Part of a small language model's weights: ALiBi.
MLP neurons of a small language model. Each row is named by its layer, matrix (up: input weights) and neuron, and shows model dimensions 0-95. Each number is 128 + 32 x the weight over its row's rms, rounded and kept within 0 to 255.
After each neuron's rows, "fires in" lists the words (lower case) most often at its 100 highest values on Wikipedia text that the model never trained on.

L4.up664 [137 151  69 112 181 129 106 160  90 140 152 167 109 150 203 165 151  81  75 122  85  84 127  98 144 108 178  92 117 159 117 166 106 169 150 100 125 182 114 149 122 141 102 172 144 180  83 108  97 118 119 158 103 122 109 128  92 116 125 137  98 128  99 106 126 186 123 147 121 162  98 131 105  83 127 126 188 142 111 131 145 113 156  66 145 131 161  77 180 177 155 124 118  79 131 112]
fires in: "with", "giving", "making", "experienced", "experience"

L4.up408 [154 126 191  96  61 175 137 120 103 127 184 107 167 107 173 121 160 121 159 123 115 114 133 132 107 156  94 180  98  88 138 164 149 165 138 107 112 147 189  32 195 106  94  82 128 163  76 149 152 150 154  72 149 119 145 105 157 138 127 122 111 136 141 146 127  94 225 116 122 121 106 104 102  74 147 100 163 118 126 128 126 117  81 168 165  98 121 102 177 103 141 111 106 157 143 129]
fires in: "two", "couple", "those", "three", "one", "people"

L4.up959 [162 141 121 158 133 121  97 144 139 170 149  83 112 126  50 125 164  88 154 141 172 122 141  85 145 182 173 113 149  92 156 132  70 109 118 126 136  93  99 145 114 142 123 118 146 148  73 182 136 191 130  44 120  88 147 174 111 226 187 124 125 146 167 129  87 168 122 129  83  78 124 108 115 159 101 103 139 141 140 127 165 158 160 116 109 140 124  70 128 102 111 137  82 141 149 161]
fires in: "but", "and", "they", "does"

L2.up134 [150 142 160 168 109 116 128 134 153 122 163 151 152 132 109 156  92 104 137 130  91 102 137  99 159  86 201 129 158 155 148 150 115 174  75 122 149 104 115  82 177 164 203 108 113 127 165  74 111  79  84  65  92 153 166  69 108 155 146  89 156  98 105 129  88 115 125 161 109 144 103 164 111 138 131 172 150 127  83 117  89 108  95 130 132 114 140 180 117 171 160 111 126  72 126 127]
fires in: "october", "april", "november", "january", "september", "july"

L4.up605 [146  90 115 115 160 195 109 119 134 154 172 132  71 132  94 134 128 168 150 168 140 195 164 169 124 124 166  96  87 127  70 135 127 106 121 110 125 162 132  67 127  83  96  87 133 158 105  98 161 163 144  85 106 118 112 200 113 148  80  98 150 125 145 112 151 117 118  93 179 157  80 132 105 109 161 150  39 182  96 130  86 103 147 180 149 125 109 104 134 135 154 140 119 154 159 126]
fires in: "of", "at", "under", "in", "der", "du"

L4.up265 [118 194 100 133 188 119 118  79 103 143 141 143 139 204 129 131 137  94 140 125 160  80 128 153 138 141 171 101  88 135 161 138  98  73 135  55 151 150 143  80 124 148 127  59 146 137 159 111  57  98  94 143 153 100 166 104 117 118 160 101 153 123 123  86 170  53  31 142 125 129 169 128 155  83 108  72  72 196  68 144 135 104 133 106 102 142 211 173  94 158 123  92 105  98 174 118]
fires in: "at", "lieutenant"

L4.up95 [151 202 112  78 139 146 110 134  99 129  94 163  98 118 133 140 190 152 128 116 122 116 135 173 136 153 104 216 132 109 107 122 117 109  82 118  86  78 112 114  95 165 135 148  98  99 149 103  87 164 139  43 154 116 171 130 152  76  99 166  80  69 101 115 126 116 119 134 184  62 114 123 131 137 139 117  91  89 111 196 146 175 159 111 140 138 116 140 142 116 153  95 124 105 116 152]
fires in: "not", "also", "to", "east"

L4.up578 [105 146 143 116  81 120 125 121  86 147 121 111 108 105 147  75 112 136 106 136 108  98 165 163 114 112 133  62 114 151  80 170  48 101 120 130 131 176 136 151  95 173 123 168  93  99 101 122 143 131 174 139 190 110 169 101 180 133 138  87 116 139 169  83 144 148  67 124 138  88 111 164  88 112 125 138 179 184 132 104 104 118 131 167 133 202 134  72 149 125 148 153 181 126 125  38]
fires in: "and", "prime"